config.yaml
activation: "squared_relu"
norm: "rmsnorm"
norm_eps: 1e-06
rope_base: 10000.0
rope_fraction: 0.25
tie_embeddings: false
parallel_block: false
init_std_qkv: 0.0303
final_lr_fraction: 0.1
train_tokens: 900600000
steps: 6872
MLP neurons of a small language model. Each row is named by its layer, matrix (down: output weights) and neuron, and shows model dimensions 341-511. Each number is 500 + 40 x the weight over its row's rms, rounded and kept within 0 to 999. Numbers have three digits each.
A block is one neuron, or neurons of one layer that tend to fire together. Before each block is what it responds to, as a language model described it from the Wikipedia text at the highest values.

Responds to: Final subword pieces that finish a word split across tokens, such as incumb-ent, ten-ure, long-ed/long-ing, success-ive, recover-ed.
L5.down52:487558421457501541549498428529494443543523502508531462400468512523549509486533504494460504493459449500535512502480472485478479539505505536472432512483419540456451529538567464505486435498498426521491493472595475490503553535520476498401542489482460440484534447482467476500470523481447473455436495486561537481453516513514557513401442496507522508473516516550575476515442504537499421533593440545505465454525524510495549580507462451469477558593506448459493449422524522465571457501490559463478528483517510431496538505493
L5.down95:421423517457488475441449521459520468481493461516488553486492524480473452444495462540524612512527509489547474539503435484469497554476537503445460554465568475485495526486476507528500536512565543565575483510498476467477501458500425484502477465534480535452542536459494559556549553546478541535489450476473507554505467519565485461546432593502532528535524493607614438425560529470472521496490494526519541483561524472457504458415439478481448456505523440483554505520519522538532540500495430451478494520544444515498544507526
L5.down110:495479568530462547574522526475540524504499432491550519506475531440503498478538509552466475519538478509504483514523476507469536506494459516565537553515553455502449512433525432537542461494536519528505483475499485477513450564556462495540506560501515454559529485437476502501499539561485501581490493518465461465427449541550528522490475482548502451449525500419493468499442528551470519439524474491566474487484519462529437461544440489455466535443487443492539523477596507465517489591497469520470493525527489448431520519507
L5.down167:481463507413547416460498487472470514557518513519503517480565555613555502522505558538500459547478485530600519473559532450517518467441514477514534500447485522572494532500568543450572525513490512521515419534466549533445539443525525475556553491510524500446540514435511619499505512501535514513507519506522508471498449488438447526477422516434483467455470472517529495505482528565559526459443500523442612496469561400415515499538530535533540505473570527483456448475446473568481515442545540453493470483581517501504488486408
L5.down419:520529489533543481456582490458488494554587549484490541507436464540540549472459529514565457508459467521488503543514547483439439548443460528466492546511396534449542530429457497506563465473491536517500426502505541541530493475474518526538510451543502473552533461514444442540474444503519468413518491482565564550548496554446421479534496440495465460511482569575533464536481490488460490518497485467499492502382559539432488483503537521513497424495472436462483506506483444563464505495492496453487477477546579513477495551469
L5.down1203:500497536462497521459485546501451494499493438490529521511519501506471494509495498523592448501513479529479581533517505509500494571491520544575533521483451477426528485500459518594544482569461552533518493528504508547536532485505543466482444464506499433491568523387508533393501498524562484552500502469483475519476553526477519481459482481563513460437509485540452446492517521503512514470523476523466514466466454455496523522581454490563398478515456487411499469479463525532594470501464450547468495493488468509512530574522
L5.down1355:485470532437553554471444489489474452461560466560583494437498492490465575457598491514415444499482513442565459486636562575468540490530530507501543439533555462452503449460530494502468541580457588510562563497546527490508433512444530485488452577491503531472453498484535553505475554489470512494481541511478477442518483439536558487483447580551448482414485449453532419532513534540523472502497466506470598528510472560522492540500510568455510558540419509581535540502503454551522486482455542519521480488500445500495482451503
L5.down1732:439469560439478494505577523503525562526504429522512442474493505543478511463498594500509567493542479499498526495539488485506480527562516513564543536491499522500498489414498557531458552505499555406506529471470493445495481541443488522486472492502519456537411600496507494523527489523510485525569457508485374520449499496456490449511492502512536522464549498403517481491518553512432502563461501553433542500479549469510418449545536481494451541521476520521449526506512505546491480542481449505528521468493497524489552530542

Responds to: Middle word-piece tokens inside words split into several pieces, after a short opening piece, such as ro-man-tic, Sha-do-w, se-c-ular.
L5.down320:521436483458491501512489576468518556528555566551499492554511501472541530462472482465527421510510509523551520464493497427565509528493501506501497458500563473458485435491457585516553554507519519491442514469475470507508453443461575504503489488498468518463486573528517534419474505496567470503454531455501547513440493461482492560502493461512552518537494562582509454539496516519516449469504588532514530454447515494464448458453557460519484509495534564433492484507475496520464467504478560480435527506530471485464441504406
L5.down454:517570463580494508521510476487497519519481475410469535436571472565444452474475470525534543461505467523474478509608515469445539438516464508403509471573534427546494491531434468461469481524467486447472471548470557477506490478515490543484511511451495478516488411561576510475545512487471542465476499441421508501527564449501534489463538482502549558560434532506433464523542487499463494459570475433489454422577530538496544513507462442507486488402471475513495528495515510446500448491558478418507444544491494487517524450464
L5.down500:541493505451441496532517519560567504521476534494457501506577547499447541477521551495534516476528491507483505485523489494534543400491531488454496500420500490473518457483489545438519482526483477460504537540478482457476491506483449475475418465544539455553441505529646523431522486485516480652534469464513484481454487547471455486515504532536556551559553532488523470529521479460525466479487474457512536579485486518455457463571540473499447515527604528446462522467515438502494452384470526519505490556473496577451473392523
L5.down687:529488500552523527495516493457488515469553539545507474514473497484583552457462488474515473469490531488440567495471558522524493464485532493450489510495469514500421508535440522469441414449497425537537482521625511516486521506504480494537515519500507469541516516453527441487541495525396477551470476546508456457482557499524563504466502503554584449460548501571501487500493511524509496469532513501449539511532497490499515468495559524532467478514549526465482401444474503507463475518494475444513525440456518514449554516442
L5.down757:528466495508505502527419499482442543492477488449582429466438540483534499452533489464416467486483520506561521519487490448462433462514509493565493432492533557467546425513500414510523477487457543490469508517523502491527562593487447506495478529496453512568452463471484451497454514541468492453520458494548540514450493481497574417506517459513562550497473492547488541478471509513488452531553455438498520454472524436537466532504469572528495547441449506484475545470541486549466495478460457497539471496490502497511529498526
L5.down1378:447542487496537469481484524527549484532463558500539482474527496470540450476465523517576455477493474525498493416472517527468483532522422508557475523512469459472533608464477518475449419498541467467479484491507498455470544546522500504492526448532574427556500496528477483578583538491506515515518436450541495556504491447438503472556457508497489541456485466511468457531499540505504517450518493416426451483462492413469443490495498535550545497492526525502539436497562556535454457552542506484469515476571532435556470474522
L5.down1430:530513488456463506477567507520457519492521544488453523530540517490581518508432409490515462522463486526504549448507462495482512573500543474456509472493482511462472550513575554459472511526506464554506451469549480528473542504525519562464494527519473543526578514478533435508474458531487514504566467465526505447455488447559506512490509563422511477513538536475472572513459487560557560435444461477484573518537520518483511521488549507445497551484444521443540448568532522459518539545502473438507529486521462520515416511537
L5.down1486:473533493568468438480446526479541467491461483459503504517531541480445495501538504489491529585547534523491464447407488463538499489493506462443519543507560616472518493522423445488431522501527511508455504485514443524484536492464565568480432523487460489484476416563548448523533437447535457410427530491462481490561467561526476513492515429499493498523426442552497537480563562482463481527534509507520568469386491455530520515494574514464441514493488475455501562491507527531563512509532522512482451500495497569538515471554

Responds to: Mostly the final dash in markdown table separator rows (|---|) under election or chart headers; also compound hyphens (father-in-law, singer-songwriter) and mid-name word pieces (Mun-de-lein).
L8.down66:558579510517566509484484515484523521392515579548500508594434459533467479509435531448468423488567537469425458434490472505509504502480530509561464443566529489520513463505413566484470489532481515504528467519542497502531512540474510508538466543594563482560494499555518467492555456471527509538515543495564480496514460418478461461498552513546446500523539506500484494499418478420499488464510456490535455466487480517440516568557617490501465508457516504438567506469501491460512390525451498534522514426460548505495527503493
L8.down191:517512536492520512465582543391529493519493487548518542444495502488493488482536541543492514546506551460460524486480530535515527526581547413501561519518495558470552566508525441517424489506558616477538460455460503532523511519526522452533519497539516476493455448491586504420528552458493436442535504531486468603470496502581520477571485563485509443455541448533549452362552481478534526480464497464493495536496456502562416410432544483532438448517538482552556515451485562478514511582478452478479491491434564490521483502535
L8.down762:456536511473538528478478530444499538513528507526459489440484483487484508547509440517489526414439507491477481488517479469476505551429508500511490505505522509590491480506458464472480519468381524486564477439533567561513507518487460555483442489473501477509497581604465552447538470452534545521508507492501497521594529510476524519506435521494511542544459583544428545531522499544525536565507572570531510507505532481536536437446454488558516453513547473509497535541550485498509508532535513434535487436503496454461474484465
L8.down1028:552547453485561533466505475495456482487542477463510544517521471501490599503556454449516553548482585535479518512521480473491516529400575495438501481502479499478487415487491490512495541500472458594508432540505547476534484550572475501458549484531446469491538545496433460533470416444492437444514435512470483520443487487488505517496500536567505438413535451476508470516542479571508496508495504504461514528439483423435523534493480476492501523502476505449544498471462525441459518495505478531452535530511467522525511472522
L8.down1331:468536502534522469517464461527514461504401480533450473529466472527490525609548483531562541563476493517470549486488480494607502488471475449482570491489517496520499483491520557525540447476525486489549480511446571502386517471512613494547487447512498531521528550506435451447518473495561497527490472537528470584501572535406558517510568414478438461482431547583536552457523541505564417495492485499483473599463515502540495422500484529594469482599470518519449518531466605520500562467502484496463500406501482481510544501572
L8.down1347:555480471496502416566454581549479467455484545494557499610446522515404484453511523485486444478470472437465528529473472521434481519508495511485432465534459505467505521495448549532545552531464448551487532526487506465502523547512436398490519464520449553547440395505454468506481506542559500509532513516569511503523449555487492458516435508500476472533503523423490522503501522547439451454637457517502453487468512513475469529493509519502397509499512495520399471543543510495437491487597476484513536441462473462490503487580
L8.down1351:465495513473520512387512587481526509481521519460510476487509469398488488555535551547488513531458546517402483523461471543547522494551562541462500522406502568475526499498540524465589495494515563438472534535514496526502557462493494407585438431493593472561502497524526515492515512479497550482466521403543481571525432547523503485491521532490505506483497504463551492467507488526516459501399511446493529450542478465523510533481465517547528533463553501440495506499514515463534453480445494476434521538612517579491480490470
L8.down1390:471468556418540486574510506484512471509483505462504519450491502422546463502525516514458525527509492515484506487410510430473557530512548505495557524456594489506567532546585465484528547509494504526583544517471465447456433475525505475538511479489524468501459495476532521482495524432549491539497528524492485548498504477543488513496538493450541462520450488475499487599540549491487488523505508580474503497570417567480484562397460506490501580551503489422546479566498497425497523468541450490529468460518480407514417462524

Responds to: Opening quote marks (and similar openers like ', $, hyphen) that begin a quoted name, title or phrase, e.g. known as "Chaka", performed "State of Love….
L8.down124:490515492448433475416483481467503521472515413493468500492469527529506504576462475491478508482475552507459462532543536475517475520491520516547504438524502551545473411469470521542518487519573534487540547543549547573430510490526474480462532507452539479490466524507424476518494488511539599522483449505488513540510475463490531510484495512526480492534465519540491551500523532507486413530547503493519479507478505574441511456436488584540508484497534556531488516528523434501509495388548530493548518463428513538498464455538
L8.down198:458457394457515443486515429503511440521545442455590505442520486552526491530466495471508526479492477508528479495477545470518504444531514491476435489516534605469469512456425551460450492468465515526555489590522510490485496572508509512471498514478608450476450441482489525499522527514503565493532498514468525579533559493472565455458513506565474489504504525462481567447541490452514446553514525470456537585530486481499497469465511491422570522543522492478537473521537518522443488587502495469517430462475576501498482442537
L8.down328:510546573536497501552455530485538552515521626493513407505503513440461520494488442479572495501462495525578474397558450509448416517505487489524505454535488534533509476584548497414498614431552492472439554445466496489477497488459456483491495473533489507477486490540542517502478617494456468500455534456563577529478501470533527481501492435536572528537404564594429504498491503454528491492555492496449553472468544429473531463495492458483467466528522491501496513516429510482490549524435572448462511495521527484511467514485
L8.down502:527468527513454549533426489433520516554581545530499541475485446468451522483510469476462544467476498477554549557497483475475518492547505482458463483520503563517491508563468486567510514491520513591502499519546482419441439444529537495423543501496443491527436539425504564479483474506464503508459494505491476506540461483534486561561538487526498498540573580500516570461477521511493466463553489445515572489453489476477493468530522490519574466502438484498506471458520463612503524524481509505553435526383488444507534524480
L8.down1045:460525542476476527454576402568475467525524504505570496413585475454482501498574591471444520502456568485594523492476465416504470498478487498512514481471490491473527508593567486485489519491488477595555429530504463461425474444531530526549437482541536504445512538464513607432475487448436497496524471520599548486550519444466575539458494522489470506499504537505508519562535441485495496525550522522565525600501490533467520498510504521497539473562547519535485531525439486506480433493532556553504432438516483447532483517530
L8.down1074:498511538567503572500555455467546536504552514499532497512513475511572415578524484570535492422496523513595445484502534484593510562519576522479652537528469538489484502445559574466542479499553463441401510574460449523428524507552578536534504531572498497485495479482476535450576562499481528536547492516523520518547514506527520558537486462455536478477456520496500431549450543488510531526484506512498452464453561538468526486522621554541460528528491467523542472516556487468568512579417479462535560504488528522587548421597
L8.down1316:454449537355483460475407539494498507583566491505482490509471559512518468525494471476512561524532489536531578466465515487552488494525478468393493503492520458511467491539517544440526458472466579553532488462548403495543546559517621490562539497460575528519537515508488493427484410446561513476453444499528501542494487499420500464476468520483476485451525555456538471576592503480434508511512474441423536505479545474391510510508496529500521468515548462496448536470527444457475521478495542471489484518459494473511503478517
L8.down1629:494482454433497494500466484418447444500390556450596484456444509536524489512535531520502529527553502454555507528540538571528497483491505492424535421567469553413532488521574520546463505460471552511495515543466477563483568460483516470517564475482521448539544539455440559512426438537424538517558530527492502564513508498500524500470567423449445511524495486514516489431541511463523566481482508517461466523519460447504426453508502510460547471570456546550525515507539531494476511479490597537407472400466477500541497551512

Responds to: The third dash of a table's second header-separator cell, as in |---|--- after a header row, in Wikipedia tables of results, discographies and elections.
L4.down350:514519469504458472552488495494478530486519468459468431597478505511483521430474571520502472570454466574470446525463480474519515573462559499472470444403450513487514495510496518499532549537481465563494500565484513433552455574521511409439553488539446482584502479467469558514483546449477541412392558515516482433546447548477504501470525491449453454504473481506547471556541526510497525499538448504513519469483604555497522502469502497442516452505457424448465487531480550467509503466542451469486535440453498505524534528487

Responds to: Second or middle word-piece tokens inside words split after a short opening piece, like Me|chan|ism, stra|te|gy, Belfa|st, cal|c|ulated, and digits after a decimal point (100.0, 3.5).
L4.down588:559560453526444506569460556512543415495574498561493462600440480521519510509488510415542483505430475484489495443538471510515543555508528493507485519479580512449478467437437526536587442533519497521464524515550501553473491515462534464478433552426476486510450507439453475490606481497538458437532511531504561412471430524553629531487542540457557481445572531537551535499506478507537418513540481482499438503508489416456469505520495429480450489472428509461515488547558465505406563505477530495576577498520543449446516521460

Responds to: Opening quotation marks right before a quoted name, term or phrase, after "known as", "referred to as", "the term", "under the name"; weaker on opening parentheses, "per", word-start pieces like rel-, pre-.
L5.down149:508542537475513536469457430538504535486527473436535547469442498501513599484557501491549459535477444511405514521537520550558514564485456485505531527515541523529482568476457460452516500517462558470496485526588480447504543505489491506477478542492472538460611555521483524543530525460483419539535468473436529547555528489521448494510458476394457473530515461508576497499509497456526464429548465461489562487429482515523496549471502459496510403516527536490470495479439486518546526544556462500496467530508459541505396519479
L5.down578:548493548437486486482500510480479478488488494471537542530541471564510463439444441496570517601443552501551466568497520555550481482457469499424480469509538544525541581431496481533500504467520558496421512496528539508493473431543496492520585557468600491500537447568454469475499545486443473457537519534471520498461379459516461548443477507525502456519523434496466538470496517516539505512437520481534567592491484501501517455438535463469460423558520510526533477524454490482537490508444569567443514463498487463497497514506
L5.down1128:512520579531542479464548465579551469522465588462438487511475480498535546512509467423487406502444510476436485550588502551472546544497543484557451439482512457483462553477519489502520545485531495452453556542474541527482470526542526504469450516536450519500438520457594518410542471482492534496541489552560506467431445514567494444451513505486488525524524543498576477429455424464542506568512493406468521479557470473517500440477516432464534513567515438477508494517498489527523511529501511488517532529500512457499498511488
L5.down1320:477524528528434455442457498465442438465503516433491523524461404498403519523519505493475550484468406439477498451604521529436480503506559556532574486538501565503499487486436489486513501393526506495461516531474537503533470550486526531501579542504502444536456538533503475530622468527539497495448444469499461524499495488479506559493485496453409516489524495509536496461468549517492513468532511484480563476503487592487473506497462517494532572532460534495510506514518486496460460454427546538508454549510552471504499504486
L5.down1477:459564529537569521492480479511461514515498524515462500511500525550451432495424474499424469419518548530462500559622564424542509519553497450465485527554509472520502530536511487466507520494454457551443508530539485516432469529480494455487504595523494593460582386541496444498533474415518512478495524546544520485493480498532468449467525524538535476488516539565415466468524488551501509457540507493466484543485523546474470566540510514497409489411484509528547501520480482487485486446522596461576509593452510578448501489489
L5.down1789:549525540539495508490494497452394467462513505464455510499464455558481494517506497402477431482477508464425476543427524535514515569511525431495439500462507389495495552613536405508490534523494497532433406570497507420467497498512519532487521496492510575471490434542474491463492498434507493549483484477442461513444492495608568489422512485500474464545498509486526469509456443495482445556566500504489502481414501457557480495606474552460517460523546468515478450460515608523435442489487518460541455429457433505497465431532
L5.down1846:590569446520527542539497568516454505430534485450449481535556485551515420479512452417547467487523535471488531535486569532493505496431506487513502462525526484514535493460471490535474511495429446511411438458558603523569549488491577405526467437490514576490502474524468496541486539495512553476463499494536497441446478459435496395424555510469520499455497468506496508488432491524483450450518487527420484508489554524580569520517491417546504455456480486512536542547467448523505490539499468479488554451534450464498497505472
L5.down1939:467523486494520520432479503561440558535471560435473556501551424484445496471533506429487473435527515548505563492568482508488480467524482441461485529447501467548486527495462489515532528516468487496455505477481488528436546424471517455512511506405534482500463469479579501524465501518482397546493450478519478537487520529452501583424529417515561573497537503504491557478539507570439414500547485484486470473419508517412481449514536542452471544476510527486565486555502553411509602443477420553569436450502491457457520463488

Responds to: Final subword pieces that finish a word split into several tokens, mostly adjective or verb endings such as -ible, -ive, -ified, -ent (intelligent, sensitive, modified, ineligible).
L4.down1773:450444457441508491506554512458581433448466490514551506490467443460492509463440434488460426459491559446492487512507401553466489433451469407564528483492530440495505466451530563511494561484485551482445517490479551474537521530482496505475504525529518568528491475561474483457492514520488578454503582518537475482487452493439490473473521511471513476501479401502516515501511486543492548475405532512461552488555471535542429498503522514521454505514426511480533516585450553459432556477445525552524497465538548491544573444561